{"d_mlp": 1344, "bias": "qkv", "extras": ["capped logits"], "init_std_up": 0.0405, "init_std_down": 0.0056, "lr": 0.0111, "lr_head": 0.0203, "warmup_steps": 200, "decay_shape": "linear", "final_lr_fraction": 0.0, "seq_len": 1024}
MLP neurons of a small language model. Each row is named by its layer, matrix (gate and up: input weights; down: output weights) and neuron, and shows model dimensions 48-303. Each number is 128 + 24 x the weight over its row's rms, rounded and kept within 0 to 255. Numbers have three digits each. A neuron's up and down rows have the sign that makes its largest values positive.
After each neuron's rows, "fires in" lists the words (lower case) most often at its 100 highest values on Wikipedia text that the model never trained on. A number after a token or word is its count.

L5.gate927:146102121144123139090121158133100139133166179152127162157111110127124167098108134153159110113120155143083093125139148118118135131088163095133125164109115129118094120139148061135118091121119137117116119171109092088154140103114114141147149097106119146112131115112107130167126151138146130108117112067091120107104082053114141130122141099122132115153128139153131118142119123178146108143101141124105120145108137127134135139142144088085163123117132143129131152114124129156136154144144108095146141144148156084174140151100110147095157103104130138103118137157148120089182109161137114099126139145151102141121151111135144123115145125139111121077102108103128111120150092145110110145133137065099115116087122145101160131086161142161092111120108126140087135118141129116108120124102112
L5.up927:107130119076073164147098105177148106084137131134094132154096151136112131113093183130114133117142130139149141114136125151157159090117112101146107160106120118172106177165146123146149108121121125128085095126127152158149141156114152124141139080184133205092080128166135100176120119127140127171086071090126122124123094143109114138114117116141109146113151100132136124154125135137112140087104109138093063160095154093108131124122159124102128123128140108099109175110138119143135108156124125132104139108136117154144111112142149133084127124093137120135133128127079147116145106083186155192105125095119141115149138089097103117158169108141132140131152146103164106105160123128124097100100128127146095120160102063134146105127157135132102140136100086177103130114135108155164142151124122
L5.down927:196139133129107094126128137150162104101150156127157194157110163119120131117130119134072145103123119134132109125121126149138156110133140133121100121118161115132116170125149113137122132119135153155106092094121184157165142137098136092158139101119150101161121131127137127137115157143137119150172117115145139138089106160133114096134108085174153118117104090109153127089107123116156092163093131122097143107164106127109171166138148121088057085114122172139061138125134132131133119155102160117112099131171145162141140184107187136122145169150125089115110106131118127144138120128103152158134172115059098111120100125119118119116095108127129113139105175115149135147131148129142119099102152101122099163144141132117112114109152147116095100126107144178082158147122124096096120147092102
fires in: "of" 32, "in" 28, "during" 28, "throughout" 6

L5.gate756:135140134128152134151147129128117121105155080143103155116149126136156129128115169109122123132120141115133122112121118126164140095101105107096148150108082163133122094076138113156133115130106120147135175173135075083145095164080131147105110113122073123113149100129098138114155109119129153127097189079131129145147104127138098083165161092149135114105117139134136147080153186160124144111119112148159094132124140103149095120121122117139140173113176137119138152062117115142123102123125127105122142086129123088144159120174120101109136154098088160109108157120117138114143150112107126123156140119095136085166120125106087147128153129139131077136141180100122123126103121118147114161169153114116150136104113122150124148144161146155143111123145125135117178118165161125160106167134105
L5.up756:107144089087107150160124144097115152126125156127119140097107120122130148110107166118150124106123123111109139114160106153112157146064083148092161170146140142142105166141135176143109131100133115133153108112167135103113111149113119087150089065124128113110136136143132123155137160171107190148109115120146138124112142147121147170112115113134114144152138137133112117137119139144114115135179138139109163092104166124117126135072131101122110130132118111132151144162105136110194156141127105110114151150125138127141118172112147157102104155095133126117111111131156141094155117141151127165122114161161114106109141160095113075148090104096139153139116129151103134146182157150103088119096124182151120168203099175088129131131134110113143104107123087145114115133161111131162120135146150
L5.down756:114134114098106138120104128096114107180147118153132115100119144097121189131123155137078095109167136113131125139147133106122157145082106165128105130136118140120117113115111180110126117139133127115152139106161113095121113079129084087157137115138109118109149192154126134127154123104138146152122149109166170093144106090156135175168127137122131128124117143165109153117152085132174110123129141107115105115142120095086110112151147151153136160149186155121110139104124128160144161103069121137111157132084143119111189143104160140126107164108105140142135142139120126150133128143115116161104077135116192123148117148136137147175117136149173109153143100149130115119148114155158129107114092109155119168151107129135149100101139094071127131089149156136119122110141128121179108093085114
fires in: "in" 35, "on" 24, "of" 15, "to" 8, "from" 5, "about" 4

L5.gate1039:101139099107090096156134159119157108136138137086092149129125107148054104151141176108133106104145123100122140108128141141128131099089146159150150135116155157139155128126117131170151136118153113136108119132161113099084130149142144137126125129166106127109109121120153097133124154118122131099153154171140109090110156162150138141102149131129121162137117139115120108116151127114154125134178112099157136152125153152143124167159128137118131118154137118115136186149120133110093136106108107128110133121090110124104155129134130152130136118169107085097130115132092064111133151116139145058112100127132144171109127140180121118193128098128129102161110087138111143138097108118168116132101098128142107090152094100105146132073131080141062113128136109135147130124131157104116131091153158
L5.up1039:148134146086117091122147101176130140125165103135110107115170112129131140191140143111143122114135098160116116137166100157096152124084135123106103135107146143109131142116120104117112157168110129120132151164138159168092186136111169147174134127182100159138133110142115161111112115154161195150135114126129096092114115135110151152157155183144143169096169102117140144093118148142132138126146146138142106167137132129101126154128140147140124126124150105094128133113181136131150138141176160099136157120115137128132132174134113153118133150170135128156156152091106120093133129131151125131097163110115149132088095110106129120145148143156123148151135086101140134148112135122133130156109115101116142142145139135146117098147147162118125132162110138092132120105133114121153126156119099
L5.down1039:151192127076160148147100108143097121163102130126107119165134135160139158102141145111122145098148139117138157118150107113124148136138145110127135142128121138147122133136125130122109119122173114092124139169114139177146111173133087147156135149161131165114118125127102097171136127109113143152145093151120135126099142115125180122097139158106133109154085113111130157137086121129155085112135104089138122101092097118077180166120079125156127099109129098153117124132137104131120179124100102143173133119158120136130133144166113151088115136107181136126118110120145096118128109172131094146130156106137115137149072172123124099126137050137156116120128112099125141144125131153112145140113127084085148123145118189130121111156139122159093038140151119140142158130134144136129107080130097
fires in: "in" 38, "second" 10, "first" 10, "with" 6, "third" 4, "same" 4

L2.gate436:150137154139120147117117156173159133130102105140099127137138090101104137131125139108127101164126110146125159124154130136129095105096177162132125166119129158141111134108139141130121189126134059138113157141113129159130147131115160177146168155073142143149138169112142095112136137135133115101147132081147087118135079132132142156107131145140113127160091120093132121103151156125133080102167102122071125165113155142126155140151165133121129164141156094123125122059128151143106093148111125123111118114138116143089159123121149141133101112143128160144134171147129130115139123113176127141113107183142099137164147100146132102121117079134096117146098116113141136077129126138159096096143118139134166112144097193093155131093081136115115134101170129141125057100138122141113118075146114
L2.up436:152092132136095151098119118152124119110148162131135175136140126138159144182151140115087114115110133110134091168137154147156135124091114123123091114126137137127125151082149116134112118132132190148089106116143132179137192127110123092140168169109098154124092126088125156097091105130126137117120132153116147142090112142119106140123111147177120153099122125131143132156116081091109145123157146095138102107130111133143126106103179111094147144145089091128157140136102135130097110172140121127086109121155135129108109129166105160115130136151140121143124123162101133173140119105130082169131132121159093111130116104123113171128124138169170123110143128097128117137127122147176115097134128095144145138124079153125126127163146151132113147163136161136147113145125159095140159095105088
L2.down436:116166128097101123152118129121153125078129100114136106179101088100112134160087148153138160141169120094152173130166119122103124124154156142145172124127104106123142113142167120120115125142130134118170103123142173098115126080113123119119131148135168182134134187086096129132112130164131095156116093101157115137111118101095127121133142136124094146161103145086062152126112127097154147102119136143110104173136126157090155141126165146133135126128152148180106100134161136133152124111109136116160093097140120124126151137125134164094147155105102110126151091145133131000117090086156138141146136138125096110141130112141132101102118114142134122123135126121148178120126149139124135119099125125115097197149120121159128134098129142123100116103125135145080094144131132154126088139108113
fires in: "in" 88

L3.gate393:106115124138082147172099147114116128104149130083121103097129104137138099135112116131123144149142141106145123130130135132120163124164138115156143123107197097144155139146170133154150114139107112116125095124127122161123127158094132129125119131143140161152142111153149122105113145124084141138161152098151142125141117129141109168163140139086112097118099125149102174115103118075106080107126162151141095118154106127159147131141125115102126108136101132109133130130128137136106067114160126162156141133103136116109169152162127146146094126174145105125162123119153120101123093107161139106108094138095142107103082070117131137161112119129118129119109144103138111104138133177119065100095127144134106131121148151170123104113191185165094148145112108145138172147133122147172132091123148
L3.up393:129149113154115109142119107109104109097166102148153119082091127107119146182136157108127101139129122111143110156125167163120141130149171128091171162136145122107135136137123100122097119140143131092100125099145099149123128150076132174132156153131079105168096120128136174126124125139145098096115144134135186102152141128143092140134137103130136162126186077120131115151140128169106128150153090169120127123127106096153124097146112153112148134141126151112106080146131136109123131117099111136131128123126151111143114119166106148149158105138163090107171148144122136166092129171117081116161127101123155128115141073143131103112098107154145099109094144113149147148139121132112107100168138134156078148099123130123138098156181139109172136140149137118155101120135127112134105163133082
L3.down393:140129109106139102125154149139161160104119130135164137108113132151072135146110149127114131161133117139162092075160104130073136164135152088087130116104132138136126121157157153140152132191156107136125146137103113128116116131128109136162155143099116161124158124141159148126146112170136143156118127121166096106127102131076137144113112137092118128142100094107130109100092127094101135117077135100127126144128148166146092130182141112138181157141169120106109109114134105176132118112111082144146128143128145138117135105142131102090106102130088127116121101127103139067098138149168149167099174127125115138117130123073131117103140147158105153154131145167122144109120106143111126112123102122087140171149139155150114134094101156117114129111166112127055119140131106137133181152080115
fires in: "in" 70, "from" 4, "throughout" 4

L3.gate476:100125109141069126110131122214103139079179133138105121149100106059125118152146128153101130148140123114122182127129142123125139078144145133135152103095159125110137132120160070127146125087116130141140128161107129138115180124092115101144167131133117168114135167152094105147146126154150163118145163151156113102100125108102131164134118123096110125169077150113163110138143112146106110111135110135154133113128121134119146123102105155101130130123135195130106087087124151134133069103115115095138110129136142108128143118124127127111166162107121124117079141084148122135119104148168140168118098109138112121100121137102122149105090168183124134137107089120138103119155155118133143178158123166155148081122201081151131147096131145161187123116155131158095100082127105045114126129151141
L3.up476:151124112114124104099134141136079097147152128094156111120104129120152098128109136122087130116100125122102157142184142129120181129149175085120157131123121132108144062142123116150117136141133131154100120143182131106155107096136150122165124125106157117134066088119129120118118167153138178139158153153130115151079112129140173151143114157121158161168114190145118108126075111132115103120123144145172149134155107055163114143134113152153107128098136121121108106185131137138165144130135160096140170155107144109153146143115127116101086122126143173115122115119163123089175088111134138165103148161141118138145126132088130151101122168156107098134145122111120140108136139102156110101124142135103123135143117105126104103123144126089120089150121162152106169111120141131135153140150124
L3.down476:147209136082116094127139125105109161088112077134123128142186149138116112140134124132105161168127086112120154171141100136101123166119142124126180132122079128133095138116121160119141134114134165125188144096147143121129095113120119159152146133158152101153129142135142111121109126126130121164157153118134123151130106135106119124143138124147105125157068147170178111160119130140141174105083127121131117159138166100122132099147089105150106141134136081149101096136174148147118123113113108154125176108116124148153145131099142093097090167103146163110126096133128131112131092126167085143106116148146147157141137135131090160140124146139118133146130147129122110124161138111085122148118122134158106120138123140128130122109103144091099113126161078154147153148141087131127112127135137
fires in: "this" 26, "in" 16, "the" 12, "these" 10, "each" 9, "on" 6

L5.gate287:151154116131129187119173154120164103145131099177050101161125114123139059128107131155140098181152122149126159117132137136151144112108144158105149163083096160076137123182133080113128107120144114146105139161112098163129131149103138144145122141098124112125101136120102126096157125139133098112118125094068130135118104160101098121124100090109156133103122115145119132162117138106106134098125120096144087127099130161154116153121119113108143154165149127110140138149125123142135116147146081153156104133146142140124109143144134135111124152120132109107166141107126141120100137103138124140117129112146157150108137162125188104146136133118106143130194104141133163135111165153126106127177117140115169145123127162129126158146113128164137118119143102157112147175112126135117159106114129
L5.up287:066103152113162119146142122103134154127124119115115115079092107145190170122079112118138093123095121098115105174137115154135153142129121148134162120177131163096122130126096133128131144122133099128143145138135091151171156146144111119152146106117156117121147132150160146126127106109136114099123129105144165130119130122126137110135113140129143177170147127125155141115138151144114111176190071128123141134148134144095170151146153088097089129115124154089138122116164128123130127136142129147136110095163097129120120119125091116147111189109128143113108121154073158114099095123132123111125138107080120117148147098103109111106145133120142134098160170145087155108143099157114154156115115125132095164158124168071085127101132138151173139125125113123084130161109133159147188105109106
L5.down287:123150142139136153157156129140141139142084107125144116148144131110064160118099134154138154151110105163114165099107125089091092144148098115135146150109084169174116116129105141131121186157128116093139140115128152167135144132093109204101168147127143130148110153086136141146142118149138149101157102174111091129077100145138101169102124105131147135084085138143100162124088129140121135098101153124136084122101137132112118135103165157144157145100123072131141122158133081095142134125115148115161117107129073121145141082105115084098137105119121158162152130129150104078112123100108104132087116128093153143145123153144167108135096140080121108113113109156180174131163168150127141177148078094136100142164153120163167127160113116146105080092113089151138114120096117157165108150159117
fires in: "in" 48, "by" 8, "with" 6

L2.gate811:100163129124120147173083156093117121146141136091122118108142128158113142089113131140138088137154123105144136129064159139153174137107110094083163146142182095069144189141095145168116104112141099147150136157127155136147165135158155147155087127109085108121146130140112149106103158079127165158159127108150109127147127134137147103106121145183154151136080124163112194140132133159128128109111125139134124120129101120108130112117144148074149139163150119134159094107147097115088112113156130162098140113133101139118104127143163162126126139128106094122146141108134177115117118152142147140118119115158107136138120119117148122135123091141125146121161127126105066136123103116128155070140137118147150121140144115103149171137151146145151108081097121138108122121114136155144124122093105
L2.up811:106106147130100144164128135126092162173143115168099100112160096123089108147124111132149119123113121138122169177130113150118105097137138117136129127124150111081141144132124079115074156196073141118139090138117142176136164108108131140147129124116125167152152119162123135111154128100110164141127145149136124125121132128053130123128132127119106112107096078099168117142100114125103112092148108151133107147153102098149139127127139112119114120165152106147112086109164135129081142126147088162122087177102127136157148125109090133130130115128088131108142123099144146133162157112148102179130148132130085162140174125127105105156120118125108164131114129127137129152083101141109137120148121085121123143138101126137135106118117135155119117120136125116087153101130120089131135107137096
L2.down811:108155108152143124140141134145181127134139145167106108160145089148081127136166140198159101156160162094162122160160080145125111109128132126121152154131149120114119140107110208107090134127170143107201118141116109119138110103174159136154134123152128170109125096141164163139112141118126110122147148108190098127132145105112150141139102137125069111140116102078112128154078119144133138122087135176086133156153117123095125138119150107132121152135129104133119098149116117151143132090105109126151130115111110098124154096119109124087098125134087113085149132155131175034124123128147102137112149164153074120141093098084146185093130154122134158097124109098102106163128088112130094088115073133133128144146121155103145082111129150105104123120127131150140126151143137122118112145140098
fires in: "in" 72, "mm" 5